MLP neurons of a small language model. Each row is named by its layer, matrix (gate and up: input weights) and neuron, and shows model dimensions 256-511. Each number is 128 + 32 x the weight over its row's rms, rounded and kept within 0 to 255. Numbers have three digits each. A neuron's up and down rows have the sign that makes its largest values positive.
Before each neuron's rows, "fires on" lists the tokens most often at its 100 highest values on Wikipedia text that the model never trained on.

fires on: " |", " tr"
L2.gate998:177106104141096077160162085137147120113134132140115131128148144092126119144102179159157171143198168168110107138196128112136135145096186108132096090148171126083127101165083056126123146141180117146121123143136106147164137162150146124145137121080113141111119096129137164132122136109139140154153128120161150187127052090052145183102076156123078131130144169094126161088127152099129183116165131096085134118110174118099093164147078113074120135088159114153157115124138129118099168148100127146089143150127172178122087083126173110128116153099174135137150122111165093102173120126058126165113111190157123086139138156140179147120161123139136130098109089109121141174124157161069128126122124111163095134132037098138126141132125151049146156133086105171160143177108150119098140133164189
L2.up998:166123178103110117164124152151103127130133174141098134121126131111106080106108106168166137098155111108128103149155146121120087116119169136087120166128139113112175113084081139185099105118130104118081219173180120178109176181136158143096133133109078123131165085174088171050079109168120167131120139108109126188118112115120130173049138138170070125106142092102096154113146154097153124117145146125050138111176133071107107133108155138133147166144133167120075138161155146130080145124138107088164123082064086177168086056098140128147106155108139116173080055104181171157135117160093119124168125120175152138133136108122153122133117149158138105088127115092065060155115150124160110182101127110143102109131149055086101124093126151113075082123146142135148098194121125170120169105160142

fires on: "\n", " |\n", ";\n", ")\n", "on"
L2.gate1338:060137095155071119084136116123101150104105112157165107159133166078143174121127096136136123124144148103172102093101137109147103099171138092114089058111186084141088085158145084121150132120189152078181128140135077138141126160083095093165150052116123213172100120131129114100135102155139155155163102126171115138105062043157179061086131097069082164071113116146144115132126153141077158138157144120049080175089214171142104161207087163104161163059174098131142128093124079136123105108130177061157078178116109138157136146128117128140091062097103110160096146125114164118110154118122148050145183118085139096117125147078142124105117122127161121176143168130134101118122156097146154067138133086143133111107080171073130114113135150200119180080133175162127158121127132105159088104101123
L2.up1338:130198169118149099159109105135099139097151163152137124142124124152144116104114088143122165155076122124129113131049130147109120146164114072183115079136177131129059182152126150134168094057107199103118150131173105162148102184126124072122166132109153169155121087123152199111116143177086140109085145095161075106157098133185162117146090121076154132151056081173114131156178140105140139129097096145098102185139116163147143149157135117127125087070161104144148144095121059123099098085115139131176082153141143121139157147144142165130090110131123144112097152064074174166088154138127117111128165139133140063148066161124168094195117108069127121136139195108129140093168140137050133217113162136150085108149096112178109144174113169196065143154114132158144110168123106123161158131129154

fires on: "%", " which", " without", " not"
L2.gate1234:178178086123129176134149122127095148116131116152104196170113126147148076141117077130137136096140126130134132185078103154081077101203162145115112142105138159138098108119191099109173158195139088115096108133167110121107161128102125178075099146106121131125149161131114143140161124105152178088100161075101136124153138111159143131105068086114126095118140113119162126148096180118126220153185095145171152113127157118121100130160167142136111131118139095152140110169133109190149081155133111095149130128154204201115099137171102117145144110139096204109170101096115149187118144113063087160157078105130186185176106139166125164131180109143113127143142135154112123131106145156078138102165191149144089118139186090117090161098124138055111135128095110123096152065109126092135122146153154
L2.up1234:157162114111171126145129111138148106106128168143147187137108162181183141097143156079144120090166117065166196199102168138135100124172102164085109130080125123145115135124191151134143170166127160133153137086072146111163180090124094135088134161088124115077129148138159125151180096165116190040117148128133174102125164098139176080157079103074122115113109136125188107167109160101134100128161053127159165140081152179152105059133149143120105158140174119142131065146135145164133115186146092080072131149166122129177122125159127159158163153144140160102154101116099136146202131108113109117142102137130145202123106122123130170075154131122145132141131169145159046133180163166109130120144153132174068102127113117137168116135113172139072143133133094134136102149101172093144120132095098

fires on: "–", "%", " to", " \"", "The"
L2.gate1528:160099109126103125136109084078177100160117158113069162177123154092110159102135103085097111125129078172113120126084079100116095106088115109132109155143115182182137085155141181101129100131184136158135179113118180143098142172118120141126153109191151130115140217164113164120131189195125107125122156161110114089057150139196107139115185143157150122125171145144138074168172124086061122090092161139165138110160157159109127123104095099111127095154086162154120090142157143166079077180095106069149196110126137200164100112144129115141174083150136135165158121092112163179104102139174149120158179135121129169147130149068129137108158165114130132163112092091089068183169119160091113116122119101091157160079162135155194145194109159114082093127129136084117101104148171116155120122120122
L2.up1528:130176126131078122142179113118108171101144174125118097139193123135188119163133114115163080103128120147114054144101070164200095115138109066089126150115147170106117179093123153112085161162112190161148147082071131148067133120108121113102163150117176157133164196135089111119179175088138145111144148106117159117140143136098159202135151143132164045139125156143167098100119199179133139116149162193201095098065102125117153095097119072114153145095138174081117103185097149195104152122137121084111097146188109150129126129150159128118155127122175201139107155152129100135167125127124155119092162098199099062144134172097160129107180114137109113078149091130232111110114134110156160144114127151105160123056119048155116127155113171139095077208143116117122115110062118151142124149139144

fires on: "\"", ")", "'", "”"
L2.gate1574:110183104173138104153152115075123156191122131107138140145114137111084127071132153153146069164090151132132101119150170082088173104171143141118102160121131142139134127093155108126126144139179191157155078166119120120139139137154153087164116135139168165104159123142132104151119149133156048074134112168155132109111125125115148137073153191103114115132076134139226124128115196069167146110080165148183212109116122137179135165120110160130162130060137121138104107125147153144148104157124100114116129196163128111151085094143122149101125138188156119136132153174157091118143161097110141159153141147140123100148175150117123164118114123082138147155115150105076153084163152083126217147162155118097135116149133192081133120144114112162165111181099143085107098149156066075135105114125173
L2.up1574:134126101168084148060126087150215123167136118073096119153124123143109115038157117129171109137180161140113146129137156115097136173182066192174081155115139163109105123067168178082137118143155134139086131206116124103156157166062125126133123100144060110098132130145148124170193112133107161145153148158136102198111122151120112189083151132073049160155119087073158164096139147133105139126121092182140169169172129081133082130093153083150112148083105118106172153089112197140186102134168072181126133116112130028145152139109144134115119163133133132123109152161125195103189098098130128137170061185140122171118122148136113144093159153148159107151087099106119107143182117103154112153164161169179168149122119110114110070123139153083100156174114113099109178105094185178149120189129115

fires on: " |", "===", " would", "==\n\n", " (", "\n"
L2.gate549:085156159136154121093084166152068101137131136115150149110130080140139142129137074153063130099092130119107092075126122090132079158132120120134161096122156139139106146124163147160165149154176151182079117102124059138115120076073104132200134114101118073141123169110154137068118158117088150109167171158208167144131152129143109121121131138066160116122068069088087100125153165090159143150132066101080153136112127128149094085136101104088194164173152114160128158158115182143119154138238168148116066129158060090140150088154174144140125119171084158140161111086122128103183150145153070117143086090173149117180153130166119098121142141126073158159137119139194111158122092179159070131116093176128143137176101095171124105160156092118140140156134122095172112150139110094140118120123154
L2.up549:185097072111109121126168147119126170153102169147155146075125135105114177099123106150132092143121125090121147124093067094057113126095135140150149123101123103039140126100071139158138111107124146132120093192144134083179119106150180153086072157110116165153089119137101111160148135132098183132157143104143110193088109146159128091127143166121099171151150117146149154180136131150135112122181140154132102080141089083150105093046140149046099131103175134129093152119128091137186059143102064147127091180194133121103118117151166145111153094147177129122140135181137118109140118120149087104086141165104177172138112124072128190146135131090124152119112127102164125117124112014110201136137141107156206101103143152122167146136178186159177097096145106164122113111084123140132170071102125

fires on: " |", " of"
L2.gate1310:101131130146105120095161130099149165110159086040158187095085140116090099104094182167135149122148144158145111112139089091072137200122126147090104122176109153153111086134131169147101125126129111109124148155064084154100125167166092089149090119124124099144092125053094159043138113123173179135172184115173123121105176133107139138068082133095106136137127110141113144116111183119101066126109096138091127127170093113125120151094135117155147105140177173149091113172077155169127131130132150138130090116113152100094152125171149090172123090144137135123140151150129071139166063108159176153158153120163142117103202182116078134191167186121156115241126153116133110100152097088141156093108109223121108129104106110061087158097117123091112150147106172129126197155051121173083176164129117
L2.up1310:092124154156075084119135088101149199148085098086135126107131092139093115139066127163121119170137147098127107117102138123089181126147156126033086158173150096084150051127123132162100168127081118070177234199151093150114159064115122171146064192131128092160111132105130103121099153141131185093121181160127117146134180109110140191105099119123081143077122130180114166119153117109128063111065096132084117145133125082177159128098130098084147124119111164115089090141133160132143100075094137172133180169136158083120134085111101104074079081134153121129135137148137114070111146143068076144135115126095169143082161102161162168149091147169142126120102118153101117089088116091168117099101146140111134196120155128115132132184155141125100116108145180155140132112072078109117164101115129

fires on: " for", "–", " to", " it", " newly", " a"
L2.gate1178:131106152150163088124096116094141094134129062111138174170120200088134165187160172119077132090116110138116094092168120155128136172144104133131131088120059172176160111099141087129145240134130161183112104134131056148122133159097134104107089137094122138101169130132121158130154204091190106133123149114106147092116096152162114103116095200092090089133114087127118131175135116125110138133127105096111158131107119134126118106104142075134134078102056127132193105141179126134112125131148168108066152195108128110127101173083046132112164125138147086130115115147065116127154056087095123139153156182071133117132113158122115161128120129167136158093130137132127149134122219166157112077146156128147151101102095117140155143133144129136111136137108141071116149106123098107096073130129151
L2.up1178:136100118120092111129129079100144126128163105179176047113161139136182147048128156096108085105134136133109070135105159136120121142169199118100182167153101159099115140086162110120108190174159172153130098129159119134150101101188110167131096159133211133113084163119091182124080154107083140125074193111094155159139160104074140113101115145144135151156139122113146072153108115136158153122181103175175132133122140154142121127107177128096139153138116159128155116093130123135155081143171121114177174090173032112109160094102067101218072170093142163128113084072142090184080064079147126179129094099149127080114134117136139112144121145162108150152124155137148165129113157137130125121179110149118158126136126146155110127088076076143121125136154115111063125134107113153101129216044110

fires on: " ", " one", " outside"
L2.gate958:206117122136107089109136148106140118085133137063128107116177077119115138073174130133116141088206184137082112134109158156185165173058118078166162116156159089125111162066147128116140144072093123138147116131115140120142156111166165105165123095123185160199117144147121089117078171116151109171143110168105118087091087159172123086120113081178099084134153062138129144175135116187117121151118120104127135106141157157040078133123143145088137114098141137137153148169124112123180098115180147080124074118098130123070181094092150108135093109174121129147134098144187132131137152071147079073121112131187105116111159127172093128151139129088131110135118149124057106132141080116132139123124175103134131200132117171132138080087094033159104141173138098104165132178148161136171127121159089
L2.up958:086124090133136147133118158157142102124078131120136110127130111128149094085136145147105182140122113137149109150113067173057155118092083120157193107184126139097141127216144189126114117128172165126089137118189196124155178182132149136131103098134119086161151121046103166042149171093117111146092221104164080169156185175122106070180119102145179099093161103106154161148167090174163166139120120131094128127145143156131106177105157072152115137124104113166176110103094124164179164163173103127141076112120076127174096056182157156089146139083106160143183117114158146126110155154126151079124098109115142105086020160146117177096115103147150055124097129142092094140141086187121139092159109123069122110186144151141150130223142146141154119138151085096130187114134096117167184129110137

fires on: "est", " next", "ac", " Golden", " following", " Far"
L2.gate1691:165131131138143134140163127111149116105110193166095141123137104131136070122203187122158188105114135167180114076172176184130139186123074090153098132133083155123126082126133096173165097143185093121166179197133216122070070061119153148147100117164123146079143155110185092152182105153104135156112143080144180149133111123181133169159111131166145120073173156150144151131127096094178101126079151133136172143116026124136121106065113162167142117111159128069193131082163123173094168125117154145068126137143098084122110138158132140138172125136176166098094203149145117083072120159119078099157120123136084148116141172154119191119052149131114131178140146157123166093154125193153161083159091136137139110081088156142136108136140196109096109125185105096126114153114120110113137133117074
L2.up1691:140132121108160161184174079099095132112150114121146154105126184187115050136191123049131204130148170158126165150119086162204087116111113046195145115160116123209095092127101138120142159158135086113152129151161188117084150134080083180124115107147186149196161090156150114162148089125109104179162151177139179192118101156171153161159116163156165117068090135170132141133143144114153106134121157149198102114115102171130155121113102168120115119075124206110088100088130113099097134124088103154117156119125155133118140098154130182121186105156085151138192128129176120154137143114158056147136148128104127191103146183129113109142159215124131124150127183195149092132144088159106127098084129154094119122135084162155151077152136160152125145205171089160173101127088166157101164132127103

fires on: "'", "'s", " Is", "’"
L2.gate407:124128133181181093073134131137197159155117162104112118151199094150147069118139131185113110110181161137114097122085154136182103184155129205067117170151113053168109060092075129160124094074170138105151127070134141190131148131102186112114073094120103106112122110076128131107085125139090105151146122100130088107090175171174101099123158083127132118107109101080160137143170091105164146109131144122200179166200092164186046184146086102164098156125159068090147131162128111148134214111161141130167138120131148095141126163117077127160131132127201127050134170136077173158197103147166113181148142149149176134046133093123181143125112125146148123129164100146130112152153184132122164113071147123174123126146121140156076141124132161190114080134196124169186114077085116088094092110123104
L2.up407:111108111184100139196169138157131184124078128133079145140190133179133147152167090210126104131128175127054141120110119174124112087143192191146081187174104148191119093144064079102101152139213113145116110150170120172109076156060183127122081097139113153117128176055089105146112092141149147171158153130166106098116070106139115098154132112138188151146158128123117111165146133146116120132170102073070175154147151111155113111145133146125197106087150162152109079095156125074127130113094130167125150145146125117148112120141116154100126114095166158104134095130148138094147100098181154097095156068112094167103123112125117093131134242167160166118086137126102129149118149175141123108084106134166134124177095148148109129069142181080117103170090156097113151092167114112100119159186151

fires on: " of", " Br", " br", " Golden", "Br", "=="
L2.gate1242:118115115095095138147152143135082144151175107113148109116166101155101124165111125183146185143117143143098123118111141119133080130180052107110138191163113164155106115166138114107124111179150123165042118100134156114122226169171152124138121115113137100092117063073167127149162134180122131077185140120102108154059170127252072170121108067123172108131127125118185160121189151098151135126127131120053140174135137150104166150114117095148187200081112194182132160080124099142142158117149116115106138093117160073122181140146130115117137098130150177080128169070083140212148094168161091108100077157071133099120099100154166147143152152150137112186118131144168137088150138155115128130124116115151117085123168134146135153186099094147175128127136071101168109120165136116144111089107144
L2.up1242:096157124068085091164112136095131103200142159132174171114137129132161149159143110146119196064166103132108092169140155143151105124170116154145168131225097142141103094136110158057166140217130091168122077118169109158123151111102132157150151071159078075163158111159173156112151043152183120110125105138120144107129159133144157132087148108141151102185115146091159145139082120062135082150139088100145159093146178132163131120108142092142194106077121154123069120103149085173110162080092140094158134090077128110175081166151162148139153142101138169120116122099108138128112103131115104152111152138090124167079173142159190086113141110086143132146131142139094115118151109089147077118163133179122099070181123163160131088155132101145145139193122155132138072136080098147077198087117160

fires on: " ", " |", " lawyer"
L2.gate1281:119113130192156121117174121144135103167150135138111113137094143161146148058124131159134133116156122175098161102051055109160200076141187142117151123099162141181121142099105092127110212110099107164155118147168131123122062150134151139110089100157184161117098158123087133122124093140138187094107113117131139107132068074145088135116105152175148093108157142167092116119104145158126123131115078057120105071182174121113152090128140056130159092124085126109133123140093132132142218180139104130073130152142150078116135152088135090123120183132104107150081164117084149128104148091165156124073174081150088084152038094144181113155111104131070135120086114159121154130173110091166136080152082129133145193150060159115140127117132150148097131166177109143082129088104151098144138157170124
L2.up1281:127153130112156090121172106123155200085107171185108137142107110100115038087116153114121136128164098129135105158200080139103094125181157134127172096135120170130145062118129091130188110147108167126162141132136148152180169197121167150122086119177091068176158078112120097121123201083148117126079140080155120128090118139096140096089140138138136143110111199149116109198160090143132042147113155125125138129140073119171101100155152135166091104091123170156121081169076145097143079182056134142110133097157119163090114063135153160081079125171061139147154113123158144111185087091141120109132075144115144114113101087139153024128134172127104141073169084095113147147124170105127118164117120122127114158033176133103175137093123079080159119136124095127124142106128144148114171174132121

fires on: ")", "%", "'"
L2.gate1328:147137073140174090136144085073153143171107153133137135132100159174145095118157125196139169115131127154144114166123090164074135121122143125127119130099098169102064159116103131198145139116151091157094130165121184078086128163102088116178164095149120148113114135081176174091170097130081137057106156153162157122139133085163087167106143156105189147179215122109130142121132137181099127087156110117131185155158144152184111150122123122110182116128128071130144140142111132200135151090145134053090114137130115156092136088111015079104138139193121171124133083116188089119161112134133141116154105128115099103189155064147134123110151165122082124095137145136094108123126137191045123156134116095158147085141100148117101059114092136096180121172043146143122134171147115159100123124188114
L2.up1328:189140093157147167066166127101193136145072109154170120173127147144150115103093170134125159150147122088114104202083172128106110159129047138120127166119132133075107074116131113189136137106133131177098118111115162132163145148103167097119147095124130085166084131168129183115087102088117112088103117164132071167151155113136094154104114184093091167109186113109077150068187110194128130110181131187123165067170130139109140130050143145073148080111038089178137116134134108153148121146109170148080134151141131101079140122077116092091119140128110160128163102123154156124179069106133133093188105177171071174119151111169115153085101150046180105159185127093166106067121124151086112102141113120160165146137063117139142091086112076092132104127122127107125184110108127135139166153184117

fires on: "'s", "%", "ent", " "
L2.gate1108:121111096118108098128099142094130162130132166099073128066121099092161094086135114118136087165158141136096066110114103159146091076171131124102155162108136125150094174059154118111183101200174100136073128091143146143109130113152127118102050110197145179128103179132121128133128090166115110150113092146135088123111136222111095186086136136201150089110094165183203200219172132137154057070103141167163101151180114153071098110129106127111157133061077105181082133160216131166131125119086182083110122163100180068129141166097119118135100127195157135121156072146166166144156127099203150166160119147139093108136114102119126171152081110118083141149102101094089084155110146100102179059128105130138133111151124162090184197147118147104145098166130180114180113105152097126119110100170147
L2.up1108:133127193096089155112110147214139082183112128112130104143117082123184106137102099110085155190088134145153133118181097126120093103134119096090142178109122160130163071138163138130110150140116168092135097150132162123078136159168115178079160130138134059153132177184110141117139120132081123075159158131117115119038145186141094137136227173150230123099132183148141105144085121158103136121144041154109196147164123122112083152145117112147099151117171153167118182101104124150134119213122102116117159169103121114168116116139129126127116128102125183121143123118093116115123139121144127136135130158086132186159166141115118146086115178144131112138099156127075131101116139116076159143168134149146099108109175179128143179159188139238086119152141188173095110097148170119088149158027171

fires on: " under", " Under", " Per", " per"
L2.gate1126:174163120138167107114114106114132141145144116121128123119079108178157120139067105136171052178078178108106085085081156157058096104109167098174054159182169157122115154135158188132164098105078158115136151129121145149189143120155145101087160136123108130128151097164136125113130135084104132152078148143131172132169103121123123119065190101184157163117132142152160195104144205139132111165096154057117163138117151120089108119118100173169159138144081132170106074175141073117116138156140164122163090100158138116116185128194114184185149113082110161098076183178157074145125115077137164138073079126175111178121168120143123166145076122150186126179188081108193126078173173145169144123105137167148140114137175150141156066150181141111165099131105078151136115167120125083126176122091166
L2.up1126:161155113126219174146144077116098103160095159103125112130107106169132107148153113125112083124101153109111140118097143119077103086152115096154097110198162139109128126087159102109142172117070164123138141151073172137224171131182136102104108101108099144134119115156175142089160151083121149149114161155138125155158090160154175126114208142114142145146085126142129221131108215136119200157086144099082155149054156185066102121101123103134092103156062133133131081152145084146112108126178148145150115069178176146162156188128169153166092095127160114095114157206094078122086081095089145117113155156226117100153131116137145150159115074134153140191173035127085129146144166124146116084149121152176109131197161122147145092105155206100132120119120079118136096124101097037166152133073116

fires on: "=", " under", " Under", "19"
L2.gate1175:136157063155134121160096100135103154106156147109148134151146134117157111140154120207131159095073103164118171088175158130126098140142192159157109092142132047185120126128110090126201162137124103083123141072136160152143156091084147034102152211116139130162086124157104082108134146091146076095128132113128153134148134137123123112117097119179107148122143181098179123125157125129152119097079163162115142144120095128133135153134121127145122224056115125113139082128095115140151173071132070115116148167154095114186143155051126130075134172092156087142162144158122087075085127134132125068152133138145153060157166134123066115115167119138168102182128142103160114089099192055146150118126133134134138150147082137087154141136111142123168136105097164109064138135099121084132204153158178
L2.up1175:143184148139147157151098044149090149143173096112193143128151080166046148146083095149146042127119170061209172129126094051155108139096143118126111097189150122118120153144111157139062156121129113119138057104094143180183063123141178092081126139083188179148116098144141128155156142122122163116147133095119111136135135140078139138105049146104172132124129102107120175091155130164090148108132094161106120212162116135138106096065115179148078133115127138073110092133139117143132152176159141131148123136171141118128122136082101139098118133098152142124105079089115100116121092139133127073129172095093138102139154139160110094135166069191144125144212179149212146079131159078175109091198116131122099182162168154160157150109151113132143126130160138151127148096162099131065135135136104

fires on: " a", " an", " per", " Final", "inal", " mac"
L2.gate361:158053081100126099113166139107137110152189154084165102140118118127118100114104119122134162173107163153109166139131132146179149164144109126194175210147104110086099111132136157067121114100105018141116157097104125128121141147126097141082156132074098155157137104128107214136180121093149106136112193121116145191148060169076150092123149134116212121097133106181130128110151140160142048129135156131073102129173133150154107147142184131156104123125059169104141138131111122126115136122138174128150074088152093059126163106150094126100133098110128146093167057126116167084169064162138185080145116136140146130140116119137118156105142190163135207126141084166140130118099038129149147147081175123142095124087114123159136165100149145140134165089107127151116156187118208155107159098126092
L2.up361:150105078164149150082179123098107116164131144122105172113140125156091137133083172056154154152086109152131130105201167130191117084133123104134087126167106102141077116197100109142137090127086106206125137120137057149163099180120083139132158104083113147153080093145072116055130088179153200063117122155173123106076120133121121132133122149079110111126152114051179128123188126123131104131116121156077113100146167100192127165090185131105118175112112094115123133150118134128136121116122132090071108114097034113079082157151091118109114153107189106098163158154088177112087121138156159107138121160129113158094177083116078179056165130089120189164133183118088150131080108179141137235133210164165062152077115053149177145103170134136147129144157150140144141156140145125127177172091113

fires on: " ", " signed", " his"
L2.gate1330:126062134172160110084092141163139095091135095112119084093144148080108065138173084169102136061120098129043139108101171131097088132082139094116127084122210132113151102109183109146186113100146149109148121153152024150138153096087205159151107127103162138090093162179105192135130153081123145139142102092139124068122142130162101116108122112123083092091119077098171119123086076139127147086127110156139101150119129137131109111100153168121111142110073143142129135080124142149136160169179109176142114114126175095136144138141163150135119172149148175139132134148114144144095172115139082062070118119095084169082090112085164088130066188174116105059127067090081038083098114098060123087135103140141153101103131055165127138112185108128119115126154108171134131117186076120133201118132186
L2.up1330:121156146160152120031124096124129174132080097135083164113198131087147090161197108142127114094112113143137112132138130141115153080122107112118130171145143207105158147091140111108172121127094063120155082119129074163119167138106132120153089084111100132113097171129083122102182150117157091141181123119116125062094141083167082134101134110113109126163105121127186079095084094184135123129116154133125062151072144063144138121068163132116086105100076170154126133064153135132151169082164135135107076088190074143143128051214168158121102115134132129150124130113106119129124159202094131126145075126116125136103192108115157111132108148145163085092128099104088084135090114114140114082088104168157151110134161088127167102135150122123147118098108144130140076133121118144158145071073118

fires on: " Party", " a", " War", " an", " Republican", " Democratic"
L2.gate897:107144092147086128071195089127103206158133128132121122102153160109091046100122158139156083101056130123104129121086086087154087108156145082133125104089118103117190107125141112127168133148055079190105128164083194119132134145145066132072116180122179148143149082153173108089161080105115171142138140090176137162142085106127175147108135116179072098079111085133142124125120142121154126093148130080137140156126101195167129071067109132127149109133188129125098061135137230094102173074161133157091122163106115112084174133119203121164168131152133092132152086110128132132129117132185147148177139178161148114139144170109104136141096186134068155142103141074140100104143087148146111167150062149086086110149129135133066163151177114102116133108104121076161122045141123111121207119107113
L2.up897:088075103069123135150168121069168161108190115148118173135137149147150126104192149181080068082159146149118148129179161125095169195127079130140144157135141133133079174165150116149132139082143164146164082133174089127113107134119099088141144105116117122142108122110137113126051140137129116138139124106115188123126084097096077120088068162083102159148171186149131093082137101176088141230101112144066151174159165171146076175184139065166151095146148072146145141113138137143178115112075151095125100124143108121106142132053117104128104108183099113139123079107104099134142114107102127169168111082063130101089178071179157069145154099121154089153140151150163150195094108109113160118154140147116097166121103123108146166068096146111156118102093122152115142135096127143157110123131132

fires on: " of", ".", ")", "(s", " ("
L2.gate1100:158105116162216171122094111117112104132200107168166119126130143088143152151105121081136096185118155109153093080110115088110178132096147165061092135086075184165156085089119134180083118140126137185112169093110133061146087160096121119122135147180114083187127121172153148102155136175133127137122108147112128112122121188143156086121127068195177198156131110150156135134175126127089144034181126162071116120088141153161107128113106143149119114153142149144177134123126099157113087130159114140083160103161143161097156121126081111134120127100170121125143110110096096061127062163125139127137148117087110108120180167117098132045120123128139103117102150141137140104074171107103114183101144131101079123096136122134098129068049088150145124189116120178113099166143153086091124144175124
L2.up1100:119142175130145180122138134141215120122174108158152089106171176135091120093127120088148088157141150091130124138124142098147130176139138118121138101104114149085160157135146104131156125117131099139140107122158159112171114104119099098133130121194102131182141124208100165152144095197111115112115131158119147128110084141126173117068089149185144188184158103110115142135197128139100135128176128151112106126167121149164084085158074090131103129125100153081160147142084136118162138078161124173084170147142141114039136151110111181138083120097086091079217086154082093121135057114094080119099106126150168094093136125162143154025119155106172085154128125106113165115060158096091128171124161076121105112099117102162114150139182112117152178158188120171142124123086132164074120118154187

fires on: "ad", " Her", " Gal", " Car", "od", " her"
L2.gate770:092205155138167128137183211110107178107104153167055109130093130148073131100162130192127121133171084134079135074127153132116152147129146136144084163088180124162139103128145098177143144154149068085111138085113171106125138078185083133184095139129080167121102087125044169093182120091130098119143103147123149177176095153111096153164074082147101170126168111100146168141150153088106125175108150115118167084116098121088108155118169167129153148117194074114170109214116093076124128104115180139153095130144223018128146118117084109140080190149131122130112159163127161112123119114078137123174117069133126058118124129125205131099133180143142167166225096221166132117120131127169150145158153096148116131123143142186121074116113144158143093155170145120076113125092144121171118117062185
L2.up770:087160108114150113165130097162126141131171138103101102118074080138141077102126137131097104175165107137095160113192131090103141129121198141148158135151133082110126137093155134105128084097100111106148145097199164101099133130093109148116135109147104120099023186119100121123089146114178093137102184151125132180121148160164096150157115175180107102097112077073100105132111115172145160087125074084075144175091131124138109075151203085154138166115155145133155162087159146078122174135108160113121092079131189117080082144126127135151134056090108101135113093099124123161129122140087078105209146118110158168109144091129165151114129162121144173103139138165139124131135070116147148143168161129182125139121115164096173198155117207118171123095110139096116146130088168122116160152145127

fires on: "'", " its", " their", "'s", "’s", " Their"
L2.gate1710:068120130161137069161121161114180151163079164115128133142116149082126120184103133118130102159159116139099186108124072165124115153139128105110139115198143131175090091091124069150150140099110114127125089137153119168143180185165153146168193144072121109158111203123111127122122135120109170092106126123124180138127090116111056147154098087090109122142121118147098126112151147166150140135141113086119112195168145143144105115118080159094098084117091168157102119113113174114111149108149103105092082155149105049144124084117160112149158088094102194106192144139115076148121106110143063118178189129152110125105101126118148138137154113133079122108231099090190112145076130127099163154146150181102114118207110091082034136114095121092103099130071058196106063123103133096155141130095124
L2.up1710:099115108156108129191103145104116098064103080109092176112181119143143173103135198090065148114108126092097105136127181133140176082084111179161116130153082079094128066105147128166116138118139168115124129114124097160167120113084122124119127089134095108159117163203045136118099099124127142108177136199152047094107092147097133064123151062152121168086146119127148186161100139136089181146157122108113159137110084143159149090096160126115145116128134246139137102126119113136162137144183118133078176148124100117103146110142186145113157086086145149087115141138122063124142104126161111119110106114122168110079068137148143122112161159141128115114071141148158094103127147151110155139108107095103133085107089131127103119158122145134153088184149144128078105203121072056183083123136108

fires on: ")", " It", " Title", "According", "==\n", " Average"
L2.gate395:101128119126104106102123157127107052148118120106104101108091081127189148192130138163153120095122143155150107087081115090185104108091126144123127106082137190110111105120150119166115156092155118112045162126074173102125150122130135076174161133118121155172142156142173119107122144116062178066075164145178117164165144114175124132141116124144136110077113113115166090061144156124094097091087175164135167127171168150161076193088063065085134172167068142130096126168188183145139114126126124166156140137202164112095163149201111135184088147112104198112116081109086208125197175160128138131139100149177145165140117164097117126082100112132122168135135102064072153086149174157088108134160180146108165119095110153127116118126139082076146115140110118147134113074135136083121228177103082
L2.up395:165118126087133147106165155050115108122116093109071113110062104091140081139049117143131154163158159149121125175137132116133112087078106162148160135090107121099119131115119123155064053103113072101141138088106123138170068197144139131110078177093107155124087125124131154134159132145159127128157161162114122144077076088169097175089120071139146089070137111103154145178106113152144162092131120174149174125047096144089148067111082135120140148089112112079133166138152141140177175101113115137139117113138076136069082146095117110160128076127150147076094136129147155078086135089143109127212143154094148178143089146114135146103112100097190166147160154161139119122163137124188156172142094174074129095117076169118087154151057119078160129159087122159146094123188098133089151124087193

fires on: " a", " an", "\n\n", "-", ".\n\n"
L2.gate400:197093076116117110134137123055156090091121098131108149134073121112101144117117161147077156120083154094119115160118188117109073127140123129151132142113132095075113130127135107128154104177108156156109151126111137136093138136149119115080157171113160137158161192141152107066193102119136159056068104160187100138053102115108152150125156172080100141153112160147102143160173164133144148144108090050114144110088151129149151135100143138122160065154166089151133144132144128134150044207162152089079060115154094149112110113161137104118123180131108154143115105148150086084057070149063177139067125156171081135128123114055157174159176158140096107095134115139154130167103149185110111125133150157120059133132136126146112150144089100129106155102069132105172158144180092135109161139111087
L2.up400:190102143124112118161142158111187146140121135160139125167109125138111182158135166167090075103151152131177131129167147164125120147078086109128145133144134098093083119135161147154167132148092108163089139094118174138135176188164079109159105185090116120107098187119114053120124127119135176126090091159124139165073082156110131096176094127049107129141092184103069097174117202093203168141051106136163166143136134110170167129158119136116156120171224088149129088066161068088124047123164093085124172143115083130142137122104136116150086194182087154130111129183106139134104118173130137170099142077186110154129152131069176139123174185112095163126087127156157181149091148187130103169103092123148074122135093167187132155132149134140110169096136141114156166140123090104162147146144074